{"d_model": 192, "n_head": 3, "vocab_size": 8192, "bias": "all", "init": "trunc", "init_std_o": 0.00418, "init_std_up": 0.0229, "lr": 0.00515, "lr_mult_o": 0.995, "grad_clip": 1.0, "decay_fraction": 0.568, "decay_shape": "sqrt", "doc_mask": true, "dataset": "wikipedia_en"}
MLP neurons of a small language model. Each row is named by its layer, matrix (up: input weights) and neuron, and shows model dimensions 80-175. Each number is 200 + 40 x the weight over its row's rms, rounded and kept within 0 to 999.
After each neuron's rows, "fires after" lists the tokens most often just before its 100 highest values on Wikipedia text that the model never trained on.

L3.up460,236,155,126,247,221,192,252,214,237,262,259,175,197,184,154,178,158,262,213,189,223,231,149,212,271,161,269,259,199,194,159,193,170,182,217,201,202,201,148,152,220,180,321,224,233,170,185,206,295,242,169,205,253,202,223,212,148,314,255,158,234,182,211,206,220,219,216,249,240,158,248,212,212,130,139,179,216,200,275,161,134,190,184,183,185,174,222,140,255,234,250,251,165,187,174,206
fires after: " ", " |", " L"

L7.up19,184,288,160,187,222,193,212,183,195,191,156,239,152,206,226,140,193,225,171,244,204,208,215,180,261,205,172,238,189,226,251,261,291,199,236,241,207,264,237,169,234,275,126,182,124,209,178,213,137,178,209,175,186,132,245,264,174,143,216,171,144,230,226,168,227,224,160,181,266,150,202,136,232,234,233,270,174,173,152,174,141,202,158,166,120,171,253,172,165,187,251,277,196,160,199,167
fires after: "2", "1", " in", " the", " "

L11.up118,121,157,156,176,163,175,161,207,156,269,196,209,180,216,222,202,242,156,157,236,166,147,108,157,265,171,185,159,215,198,262,155,201,176,255,220,203,138,229,160,216,149,189,300,206,210,162,176,233,150,287,123,202,156,222,187,170,187,164,163,147,286,204,131,191,210,183,225,209,189,169,240,205,189,210,256,161,281,235,273,230,262,165,234,217,205,210,220,237,233,236,232,177,223,171,240
fires after: " the", " a", "\n", "The"

L10.up317,182,239,150,198,295,185,169,166,243,284,180,190,226,160,234,218,201,236,174,153,182,213,238,189,212,206,295,128,171,186,170,175,184,217,211,186,173,172,237,187,178,152,241,211,233,167,168,240,150,189,192,163,193,212,161,236,161,215,178,222,128,178,216,182,215,300,198,130,161,190,175,178,247,262,263,248,215,173,236,220,174,203,216,165,167,251,217,215,217,231,127,203,269,140,239,164
fires after: "-", " dis", "oc", " pro", " Years"

L6.up107,137,164,146,233,168,203,165,185,257,242,203,222,219,223,190,121,303,230,214,222,184,161,214,262,286,246,211,200,236,138,156,208,137,219,202,275,242,191,197,139,175,247,153,223,218,218,210,202,204,244,214,209,233,217,237,154,219,194,168,181,127,235,183,215,193,177,162,195,213,197,282,192,262,215,213,182,175,218,234,190,196,200,231,202,177,157,235,202,235,249,293,185,124,259,239,192
fires after: " a", " of", " number", " series", " ISBN", " American"

L6.up696,205,239,267,242,175,219,138,260,233,162,216,181,173,184,250,160,200,197,245,199,143,208,173,240,281,162,201,205,235,202,136,199,224,189,193,97,197,201,179,206,163,149,249,264,208,243,138,206,249,165,242,138,301,219,222,200,228,243,252,137,196,219,151,192,196,201,180,202,180,196,245,230,259,158,180,188,229,224,254,244,198,182,227,223,256,206,205,157,121,163,254,174,199,170,139,228
fires after: " ", "In", " In", " January"

L8.up598,199,243,250,194,194,164,182,202,149,175,187,166,269,243,234,171,141,272,190,163,210,244,170,241,231,212,149,264,266,186,175,214,127,263,158,280,155,225,142,208,219,186,193,149,190,189,125,214,293,180,246,192,199,179,208,183,116,180,215,118,179,155,214,193,232,272,289,200,316,204,211,161,177,149,255,175,145,249,203,246,201,221,151,167,229,270,189,163,257,150,188,213,236,204,215,197
fires after: "–", "9", "8", "0", "5"

L6.up194,130,179,222,226,237,183,232,147,210,137,221,190,186,198,289,188,100,166,239,241,130,297,241,254,188,266,223,171,277,199,203,214,191,171,161,167,192,214,217,108,228,168,164,236,226,161,233,281,187,192,197,254,208,180,169,210,249,197,230,243,160,247,117,152,188,240,198,258,214,146,252,193,261,187,149,182,195,158,195,209,175,223,258,262,199,215,227,197,187,173,195,239,188,210,141,151
fires after: " |", "|"

L10.up636,254,128,226,204,116,210,203,232,160,263,213,160,191,202,194,192,241,162,153,223,191,195,109,117,246,173,190,114,280,191,169,223,169,231,155,165,228,136,227,273,303,220,123,234,163,219,181,175,182,92,227,193,268,175,175,249,169,172,171,195,182,139,220,162,173,195,191,205,200,195,196,268,289,137,154,237,217,215,182,167,242,241,137,216,267,236,181,210,190,224,182,216,228,242,177,194
fires after: " the", " a", "The", " its", " an"

L10.up132,206,211,105,223,248,228,231,228,281,230,213,158,226,179,206,212,245,163,129,211,230,169,211,326,187,188,177,172,176,143,198,172,184,174,189,179,195,272,224,214,135,97,137,201,159,191,218,170,246,175,152,211,191,195,196,239,142,265,226,134,216,125,199,252,160,170,159,139,148,203,224,236,163,194,194,252,204,225,261,222,208,145,183,204,218,203,155,94,264,168,198,228,207,188,201,172
fires after: " was", " is", " are", " were"

L6.up646,131,209,199,209,163,160,130,105,304,162,208,131,201,181,186,221,241,123,239,178,187,151,193,210,188,271,184,252,221,114,244,169,184,210,142,166,217,199,245,142,265,217,239,242,230,223,150,207,210,314,148,228,186,196,213,223,213,194,180,257,170,189,228,126,178,166,139,252,238,223,254,208,230,137,188,181,187,244,234,187,262,256,229,161,125,183,223,202,174,224,183,218,181,223,196,283
fires after: " ", " a", " with", "3", " of"

L8.up100,196,271,192,187,220,122,249,121,213,206,188,198,167,245,257,144,207,201,184,205,153,173,175,258,154,141,262,225,154,148,176,208,185,242,198,236,186,230,176,258,154,149,238,234,149,276,202,269,224,172,211,200,158,189,230,255,217,162,200,140,313,226,146,133,185,243,193,232,147,133,162,192,183,161,138,165,243,203,272,270,226,140,204,178,137,148,219,246,180,217,229,206,215,234,173,169
fires after: " ", "1", " were", " and", "N", " there"

L11.up636,218,237,216,219,196,214,199,197,199,248,187,178,205,143,179,109,250,170,189,184,221,132,85,197,187,171,257,186,211,128,144,193,233,174,208,145,74,230,144,217,193,192,177,214,199,200,169,214,162,268,234,202,197,248,221,296,173,188,212,266,233,205,240,144,223,226,306,165,227,183,152,268,197,200,221,196,184,110,225,193,127,213,143,199,220,190,208,170,175,229,176,192,259,247,187,251
fires after: " |", " one"

L10.up509,167,217,109,244,157,338,143,224,306,255,164,192,173,138,201,156,213,187,225,275,195,154,207,199,207,202,167,228,119,272,190,132,197,171,281,150,169,257,253,128,166,187,226,186,199,293,204,242,171,202,253,215,221,172,199,207,184,171,165,186,170,199,277,177,229,180,237,190,234,220,179,181,193,217,203,201,144,193,272,224,141,246,200,190,230,203,293,196,136,231,241,266,191,165,230,138
fires after: " for", " For", " at", " of", "uris", " in"

L10.up227,233,133,218,205,242,203,198,186,269,200,141,179,209,167,165,114,225,139,220,166,170,226,310,182,241,231,182,172,215,149,133,135,197,252,188,193,191,159,201,206,229,252,156,189,195,162,208,255,174,226,251,167,238,213,227,171,219,177,220,188,254,193,191,193,213,221,176,219,204,198,214,213,160,187,207,185,194,213,201,340,251,100,157,208,201,220,244,213,209,226,162,215,242,226,237,298
fires after: " ", "1", "-", " (", "4", "2"

L5.up752,212,217,160,268,168,245,174,250,227,143,145,175,209,220,185,232,179,112,211,203,207,188,188,183,126,199,212,168,233,156,247,199,133,219,221,193,164,271,235,197,234,224,161,219,237,226,210,263,196,194,200,228,207,231,242,144,143,161,250,230,212,225,168,206,218,230,197,139,197,146,220,201,199,160,239,196,145,99,196,190,222,147,261,234,204,269,193,145,190,156,210,141,179,251,152,173
fires after: " |", "\n", " –", "(", " (", "th"

L8.up668,213,171,191,256,233,157,212,131,164,225,191,179,181,179,175,195,201,132,273,167,215,199,197,240,207,308,158,157,128,149,299,190,200,185,290,287,197,198,243,258,119,241,182,245,270,217,171,207,279,230,69,260,199,228,166,265,225,206,179,241,162,204,129,241,199,187,162,248,236,200,195,205,226,197,264,177,242,233,193,237,172,213,226,186,210,212,158,120,136,229,186,194,206,235,196,211
fires after: " ", "2", "0", "9", "1"

L11.up130,151,205,240,238,148,220,208,200,207,187,199,208,221,234,207,222,181,216,188,179,116,229,202,138,219,173,178,185,252,246,282,186,150,219,147,179,199,144,199,160,250,242,166,267,187,217,196,218,202,250,223,165,241,259,193,217,189,238,155,229,166,167,183,149,235,155,196,236,167,181,240,206,160,174,212,254,215,258,217,206,172,240,144,188,195,269,216,172,259,155,258,178,182,188,153,241
fires after: " |", " ", " Gold", "0", " Silver"

L8.up120,239,216,217,161,135,209,162,135,140,174,148,236,251,215,223,169,233,161,239,249,214,250,281,196,231,143,213,179,189,178,177,179,186,230,308,159,165,174,282,207,194,261,226,160,169,314,196,218,254,165,236,191,212,189,149,161,151,255,240,196,145,208,157,148,236,210,198,205,204,173,126,206,255,241,129,154,276,171,202,153,164,163,246,172,314,182,211,154,258,190,250,175,224,201,238,272
fires after: " ", ",", "In", " and"

L11.up369,176,171,216,130,257,232,184,250,235,191,203,243,174,188,233,187,191,238,184,174,163,206,194,175,157,159,155,234,196,275,309,219,196,188,219,182,247,185,202,151,211,197,197,209,206,149,157,238,178,137,215,180,211,153,206,193,163,123,217,234,207,133,176,138,193,208,239,251,156,292,194,179,230,261,131,161,209,199,224,284,148,170,204,208,235,282,149,254,232,185,171,265,157,190,241,279
fires after: "1", "2", ".", "-", " ", "'"

L8.up12,126,209,181,177,191,218,194,159,262,191,302,148,295,191,183,178,158,175,213,224,226,245,195,233,180,220,192,156,219,199,98,158,127,225,293,218,191,224,166,215,171,157,196,240,220,143,220,209,179,259,158,251,220,199,158,275,225,203,163,144,216,269,228,215,146,192,191,226,243,256,141,193,152,130,187,216,214,213,251,235,218,139,229,225,238,148,172,274,212,159,251,176,172,191,182,134
fires after: "0", "5", "3", "7", "4", "1"

L11.up679,124,167,143,150,205,195,102,231,154,151,142,174,252,206,220,247,195,176,226,194,207,168,217,180,299,288,162,245,267,127,179,219,160,156,215,228,182,160,165,205,178,162,214,251,98,199,230,234,245,208,152,188,230,162,243,220,201,155,224,228,251,213,265,191,219,268,241,236,244,173,191,262,186,213,188,196,140,198,170,209,186,193,219,137,164,227,185,178,198,219,244,195,156,170,259,239
fires after: "\n"

L5.up379,204,220,182,280,183,187,182,189,219,147,151,217,208,185,228,208,244,229,170,222,170,215,185,162,271,143,234,175,124,201,210,235,235,248,237,211,231,225,193,245,211,213,173,204,203,211,201,293,208,248,141,211,129,199,220,193,195,228,268,237,252,179,277,201,157,174,189,163,229,180,204,214,251,154,276,187,211,207,166,224,210,200,156,120,206,214,222,193,152,165,188,209,238,226,204,212
fires after: " \"", " (", "L", " S", " ", "S"

L11.up90,215,224,203,199,239,169,144,192,265,244,229,137,123,254,179,118,178,194,203,178,161,138,189,183,194,162,253,185,213,85,185,232,152,119,270,142,204,220,233,222,180,229,209,202,211,171,171,217,196,222,113,123,201,257,252,214,171,232,238,281,145,177,171,185,217,255,136,169,240,128,272,181,147,173,280,272,244,214,271,130,160,201,201,226,223,153,244,148,208,193,237,200,212,246,163,216
fires after: " |", "|---|---|", "0"

L10.up335,204,242,153,276,182,268,197,206,167,155,175,202,188,147,203,163,186,181,233,229,214,118,206,219,221,188,122,175,206,264,169,263,135,224,231,200,205,183,235,196,96,227,181,141,161,244,248,233,189,177,192,144,165,154,148,111,159,191,217,271,162,216,115,159,204,266,251,182,266,151,232,188,184,216,118,186,175,191,257,244,166,217,212,220,208,219,193,193,161,247,209,204,277,267,149,200
fires after: " for", " on", " at", " For", " Fred", " under"

L11.up617,236,232,220,207,185,186,197,233,152,194,93,142,190,229,165,129,216,212,118,175,197,116,208,167,202,174,236,189,250,104,254,222,199,158,201,285,246,170,170,211,189,235,210,82,117,230,164,250,165,226,163,252,214,187,159,193,164,188,241,169,175,204,207,215,213,155,212,152,218,207,162,162,159,177,267,196,190,158,206,243,122,224,123,139,136,182,215,173,179,259,126,263,237,206,215,241
fires after: "0", "9", " "

L10.up196,244,160,228,223,177,226,188,171,217,159,199,224,232,220,220,184,220,230,188,231,217,212,176,132,207,177,145,171,157,227,165,143,174,248,241,191,223,107,188,247,166,238,262,157,170,235,191,212,264,150,169,225,210,159,207,192,205,166,195,265,256,177,194,247,253,217,194,302,233,194,198,191,160,171,158,192,184,145,156,167,210,132,171,175,182,217,199,299,104,177,215,166,207,176,225,211
fires after: "\n"

L11.up277,144,215,155,183,218,184,191,112,250,235,276,229,184,199,171,178,167,179,270,182,180,151,112,199,204,137,141,222,135,179,152,249,187,205,280,205,209,189,233,245,212,181,266,182,236,256,219,278,196,218,134,160,221,174,154,221,249,171,205,116,247,198,233,199,236,194,238,137,187,167,162,263,182,216,225,190,190,165,225,235,189,240,192,182,194,214,206,237,124,161,238,252,246,170,228,260
fires after: " "

L3.up226,180,293,180,134,176,163,225,206,207,215,220,226,309,234,209,239,192,181,247,223,217,207,226,183,209,140,159,170,285,145,239,225,173,273,138,197,184,231,237,198,134,221,127,207,243,182,226,317,246,167,196,188,215,221,195,136,201,155,157,210,185,212,215,185,167,179,262,226,236,112,226,205,244,195,139,223,245,203,198,230,187,235,212,146,162,186,186,167,165,239,237,181,146,252,161,119
fires after: " |", "|", "-", "\n"

L3.up104,294,176,167,205,211,222,226,165,241,179,174,225,175,311,195,187,104,161,168,179,175,192,173,183,186,216,200,185,158,203,277,172,225,253,217,217,182,139,175,202,161,173,228,279,149,143,147,159,266,217,126,179,252,177,180,211,198,237,124,224,255,194,137,175,189,172,170,210,238,173,198,147,162,239,249,174,217,225,189,170,129,149,183,185,140,201,260,252,198,169,230,209,167,216,210,238
fires after: " |", " ", "0", " —"

L7.up413,253,168,175,256,172,226,166,211,210,180,197,187,243,260,207,165,259,146,236,151,213,226,224,173,227,250,126,187,250,150,153,110,195,177,219,131,218,183,192,229,207,187,241,239,236,177,282,220,212,141,165,192,197,207,140,149,229,185,201,200,149,121,236,181,243,189,256,194,241,166,179,151,213,212,246,174,234,148,198,199,212,170,190,154,103,202,253,225,186,210,163,220,255,193,146,232
fires after: "-", " un", " (", " re", " co", " \""

L10.up621,222,232,162,121,184,211,131,169,171,225,185,114,143,151,166,182,214,156,152,182,238,232,99,173,217,240,210,172,101,208,216,173,155,160,219,205,219,229,221,177,213,212,137,240,209,257,199,202,232,139,246,258,202,239,177,271,188,229,136,158,157,148,257,180,193,141,163,248,221,150,226,216,230,217,196,165,308,200,168,200,152,174,234,204,182,166,218,205,217,260,148,197,203,245,233,267
fires after: "0", "2", "-", "\n", " km"

L10.up363,191,193,236,221,280,243,211,113,213,262,232,234,148,216,188,200,162,245,233,250,168,125,168,174,196,220,136,247,224,163,224,136,113,230,185,205,210,232,210,241,200,278,145,261,261,260,214,218,208,207,183,187,206,210,206,222,158,124,226,235,230,191,225,189,227,155,253,247,281,155,161,227,196,194,190,235,137,256,153,187,218,248,257,230,155,214,188,155,106,184,259,209,224,160,168,203
fires after: " |", "|---|---|---|---|", " Set", "|---|---|---|", " "

L3.up641,205,207,207,222,229,129,213,141,236,174,172,250,273,284,190,188,204,297,240,178,221,169,180,178,216,172,215,242,138,146,120,212,173,231,173,249,267,191,156,218,207,248,237,138,230,221,251,273,235,293,142,183,231,213,173,99,188,185,215,180,166,181,213,167,220,215,147,215,229,190,206,162,165,185,142,203,259,257,230,198,150,179,159,176,204,153,232,217,169,177,235,228,175,212,203,240
fires after: " ", "{"

L6.up166,183,204,170,202,166,188,164,164,235,198,144,195,169,240,240,183,247,178,229,176,172,210,147,185,202,227,195,144,215,169,218,219,228,230,194,221,201,181,94,190,218,107,157,146,264,286,174,225,196,208,134,206,192,249,177,201,214,161,217,254,197,167,190,143,173,226,208,183,222,152,240,186,153,248,249,214,162,227,290,227,189,219,222,175,176,193,230,204,182,223,233,249,220,249,143,273
fires after: " ", "1", "3", "2", " of", " were"

L11.up46,212,261,231,241,182,191,169,210,137,158,229,117,275,163,163,129,213,143,106,184,159,163,205,122,248,219,241,158,207,241,132,155,207,93,193,187,157,214,248,229,181,155,161,173,213,258,201,224,142,204,270,97,196,229,207,228,118,206,287,189,200,201,271,166,201,162,202,194,235,194,209,183,165,238,265,276,294,164,209,187,173,226,261,196,216,194,190,174,199,220,226,171,195,216,192,161
fires after: "1", "9", "0"

L11.up470,261,211,182,206,176,229,194,154,275,196,161,139,251,216,201,143,173,196,190,199,126,182,185,177,171,196,189,214,74,121,167,133,207,191,232,126,210,152,153,230,120,257,313,193,290,224,220,214,204,257,188,185,218,247,218,246,166,200,229,162,186,182,206,165,176,232,195,184,143,169,206,210,222,238,250,169,219,221,200,225,187,177,187,196,231,209,157,179,174,171,177,280,135,141,192,219
fires after: " ", " fall", "."

L8.up336,283,197,191,210,139,159,181,164,259,259,267,219,171,102,126,141,164,142,245,209,131,218,199,228,178,160,192,212,103,259,241,219,180,202,228,220,149,219,203,208,172,249,219,269,212,185,200,222,240,228,192,240,175,188,279,208,102,213,189,200,130,188,209,160,253,199,194,154,201,190,275,217,250,209,191,239,256,181,255,175,188,216,239,220,222,167,164,142,218,160,203,176,168,185,156,167
fires after: "\n", " %", "|---|---|---|---", " |", " GA", "4"

L3.up554,230,278,224,172,231,220,202,235,243,213,155,247,229,185,185,168,153,176,221,279,201,208,235,248,181,202,271,253,141,212,178,135,182,242,253,209,245,229,243,185,219,215,240,171,275,150,215,233,140,215,212,181,182,203,176,171,196,194,188,218,199,174,275,158,205,161,184,204,228,222,219,188,94,249,233,155,120,203,188,133,176,215,190,187,173,242,263,193,243,202,217,175,218,154,116,172
fires after: "\n", " |"

L6.up365,213,159,171,206,159,213,218,167,228,218,175,204,220,152,156,151,321,143,204,269,230,199,187,249,232,193,159,196,171,237,233,171,156,204,202,167,185,158,242,168,201,222,195,192,239,232,168,206,213,202,230,155,239,163,276,182,226,162,141,157,196,200,249,171,232,221,257,162,204,148,151,185,173,140,218,222,167,199,209,210,193,157,122,271,236,305,211,234,240,136,239,302,259,189,209,181
fires after: " under", " the", " for", " in", " after"

L3.up158,230,196,248,255,245,196,221,207,126,268,264,169,193,183,238,188,271,143,222,188,230,181,193,151,236,145,147,137,263,216,195,171,142,205,227,217,200,242,177,200,184,176,176,154,230,171,196,292,279,260,254,179,203,232,191,244,228,193,248,162,228,202,176,180,207,230,262,171,240,135,138,129,238,205,237,186,233,167,208,147,208,253,166,187,152,245,203,195,177,131,247,207,192,225,216,278
fires after: "1", "–", "-"

L2.up13,155,199,178,174,202,232,209,185,231,173,162,177,238,219,249,169,204,212,219,183,199,232,195,252,153,174,229,218,248,222,252,226,134,222,164,252,169,143,170,189,194,222,174,193,186,279,250,233,247,177,150,302,259,220,207,186,246,182,167,306,211,277,177,200,196,210,147,247,162,206,220,238,143,218,208,195,153,166,199,230,210,222,195,144,251,248,181,288,152,212,240,197,168,212,194,248
fires after: " |", "\n", "."

L6.up361,287,226,226,243,180,154,313,174,209,86,163,205,244,220,83,238,216,160,240,145,158,214,232,200,207,154,87,163,172,192,185,199,225,258,158,174,165,229,138,135,152,227,224,151,240,238,218,227,164,184,218,271,191,168,178,168,142,201,210,236,137,208,175,242,160,197,262,190,217,183,203,262,240,141,264,245,159,185,181,174,213,166,165,193,231,184,201,166,190,212,165,256,180,183,106,173
fires after: "\n", "-", " |", "|---|---|---|---", " (", "isc"

L5.up112,224,166,243,153,183,223,108,165,180,168,190,198,244,191,253,199,180,136,138,197,253,208,159,200,207,289,169,219,115,204,279,173,221,176,245,176,229,205,194,249,306,174,224,197,208,235,170,271,247,223,246,276,189,158,211,213,186,223,153,245,187,210,251,211,133,225,122,197,226,231,212,302,198,197,174,169,273,262,267,115,148,174,233,209,215,232,147,258,174,204,208,214,257,172,206,150
fires after: "\n", ",", " was", " He"

L10.up644,176,182,179,186,210,200,149,224,176,214,122,167,223,179,195,118,217,176,195,262,214,211,236,179,229,173,222,151,267,184,251,207,206,222,143,225,192,209,233,151,170,272,230,228,148,252,174,251,201,222,226,194,202,210,272,160,184,204,184,215,151,221,184,234,233,269,190,192,227,213,170,255,247,215,167,225,160,170,217,253,228,185,245,171,132,206,172,138,138,125,148,179,226,198,174,246
fires after: "2", "S", " in", " Met", "\n"

L11.up550,148,227,134,188,234,212,262,243,226,205,232,157,200,197,171,202,186,173,242,211,175,289,230,298,144,111,151,180,208,201,224,225,188,252,169,218,195,196,227,189,206,148,127,224,215,196,254,266,164,181,174,109,207,277,211,229,175,149,260,166,236,179,278,246,175,157,238,264,274,143,173,170,205,202,148,200,178,208,205,223,231,164,198,220,170,199,219,169,94,145,163,203,244,216,216,203
fires after: " |", "\n", "On", " ", " On", " on"

L8.up757,259,228,211,224,155,223,122,162,187,181,236,230,182,103,238,226,232,219,181,223,155,190,91,173,193,180,205,191,153,193,278,224,225,196,226,224,191,242,157,191,233,187,238,166,202,225,188,252,227,193,249,228,183,174,160,170,156,282,231,133,218,218,232,104,299,240,174,263,241,195,149,182,190,172,215,221,209,162,237,281,216,228,214,168,234,160,181,128,170,218,179,258,219,143,191,187
fires after: " s", " in", " of", " p", " S"

L7.up756,213,181,143,229,204,180,211,71,230,171,229,139,227,218,132,279,209,146,183,230,214,183,222,220,227,181,233,210,147,201,127,246,230,236,234,202,193,203,280,216,227,220,194,132,184,176,181,198,212,327,177,217,247,156,240,216,172,247,223,217,162,179,225,196,248,234,222,166,163,225,216,186,166,184,165,260,174,225,178,154,226,120,157,149,238,244,273,179,202,212,181,203,221,158,225,198
fires after: " H", " in", " h", " s", " m", "M"

L2.up150,117,169,236,170,212,185,257,188,192,269,259,143,197,213,181,152,250,234,186,213,143,160,294,220,192,192,278,160,219,159,142,191,149,209,226,203,226,170,238,142,223,230,224,193,223,134,128,274,242,152,200,190,139,194,133,256,223,248,175,183,81,170,263,205,155,217,253,157,186,223,196,189,198,250,222,232,246,178,173,186,198,265,218,121,191,176,255,187,225,229,264,189,222,187,223,252
fires after: " |", "-", "|", " (", "\n"

L8.up241,196,245,192,139,185,186,209,171,229,162,197,177,223,177,214,133,253,166,157,184,196,193,224,178,197,139,99,244,253,255,238,251,240,235,138,211,270,208,216,161,155,230,260,178,189,263,190,170,216,239,156,166,289,164,159,188,189,166,262,174,114,154,244,259,177,187,196,205,194,248,214,181,121,252,307,199,241,256,245,229,210,175,222,163,204,215,238,165,211,182,232,260,239,231,225,217
fires after: " ", " res", " am"

L6.up614,240,200,219,175,187,187,216,178,189,213,166,221,138,217,211,267,173,135,199,200,277,215,239,232,204,244,175,241,118,152,203,142,174,195,232,229,150,178,215,260,260,169,254,257,243,178,112,241,237,212,180,147,216,235,238,182,191,227,248,149,147,252,250,234,141,230,204,233,190,223,229,215,228,246,166,169,214,179,271,149,124,200,206,212,249,200,183,179,241,140,247,237,204,143,183,145
fires after: " (", " was", " as", ",", " Apps"

L8.up121,192,256,176,262,167,209,216,243,197,196,206,150,277,219,234,211,177,289,238,236,192,227,207,156,239,155,142,198,193,168,239,153,127,238,230,190,219,267,189,205,175,190,201,191,223,216,225,173,227,141,162,204,216,216,124,227,148,223,241,232,199,243,151,256,180,162,197,294,160,186,198,167,198,265,218,276,251,165,147,174,153,218,251,166,266,196,196,145,127,263,263,172,226,265,171,185
fires after: "0", "9", " is", "8"

L3.up671,243,257,155,212,168,196,190,219,184,205,211,207,215,234,174,175,199,133,238,185,283,158,207,259,191,228,227,253,156,169,194,126,154,197,212,235,184,195,185,189,171,278,173,188,273,182,198,157,135,176,202,196,199,147,205,128,189,194,249,228,151,182,217,288,130,278,211,201,194,188,199,199,135,203,180,147,179,129,271,194,252,160,231,153,208,175,206,237,192,186,104,163,146,216,181,238
fires after: "\n", " |", "|---|---|---|---", " Pld"

L6.up671,159,176,232,187,142,193,229,239,224,218,203,245,148,184,167,154,213,168,169,301,99,256,266,178,196,157,136,196,240,195,240,231,195,235,162,234,163,194,170,193,139,131,113,203,249,188,163,210,145,165,193,155,183,202,240,132,171,193,216,191,207,180,176,247,190,189,290,126,238,191,208,232,228,261,156,181,230,203,244,289,139,256,178,197,202,303,115,190,234,115,316,180,203,221,252,192
fires after: "1", " ", " May", " February", " March"

L5.up225,219,267,248,214,243,212,129,218,181,190,172,176,211,230,212,143,175,171,208,213,216,220,292,194,198,258,202,209,187,180,146,82,247,198,178,303,193,149,157,259,223,296,190,172,272,192,189,216,210,238,221,129,217,163,168,100,156,196,221,216,190,174,159,222,225,226,191,263,211,237,165,270,199,186,178,254,204,243,211,114,170,242,133,205,149,195,143,228,201,206,138,149,249,164,127,191
fires after: "\n", "1"

L10.up312,227,203,149,190,207,192,119,218,195,187,267,134,196,206,204,190,157,198,199,130,256,234,232,225,156,142,188,196,194,143,199,169,211,211,196,233,159,268,167,240,271,149,221,185,256,208,178,174,160,219,251,98,318,183,186,138,164,235,274,201,252,206,257,261,166,201,210,134,209,191,230,215,202,135,267,243,243,206,246,178,199,156,216,226,228,167,239,189,222,210,182,204,189,217,195,225
fires after: " |", " and", ",", "|", " AUS", "-"

L5.up338,207,212,157,204,189,187,237,252,150,227,255,157,181,230,188,175,199,134,156,169,172,278,112,219,189,193,130,138,215,186,158,138,216,232,203,236,180,195,161,181,223,244,250,133,217,261,152,232,243,190,239,224,178,202,250,236,213,225,269,231,255,207,213,203,179,222,212,150,225,191,216,140,191,174,132,206,238,256,233,266,248,221,162,174,241,234,198,116,189,118,235,208,179,173,206,257
fires after: "\n", "-", " a"

L7.up181,207,169,140,152,151,155,187,204,218,157,262,190,226,256,220,203,140,111,222,245,177,233,267,169,213,246,177,244,151,263,207,197,116,255,180,250,187,195,191,225,222,164,178,252,151,147,224,213,175,178,253,168,189,219,254,173,160,120,182,158,178,175,238,117,201,184,187,256,240,202,101,205,183,198,250,158,176,210,201,210,235,129,295,198,226,259,251,210,140,259,172,244,131,192,256,225
fires after: " +", ":", "4", "3", "2", "5"

L5.up120,109,164,267,282,194,183,146,200,188,242,249,198,216,213,207,297,264,205,194,184,167,209,149,177,214,153,169,190,220,194,154,230,202,180,152,259,196,230,161,259,167,158,84,218,209,172,225,187,209,250,174,266,217,121,235,180,191,171,195,267,195,229,197,190,144,175,278,197,182,166,195,236,215,182,251,275,203,179,209,154,239,150,192,218,252,181,188,207,172,192,228,107,232,141,251,342
fires after: "1", " L", "am"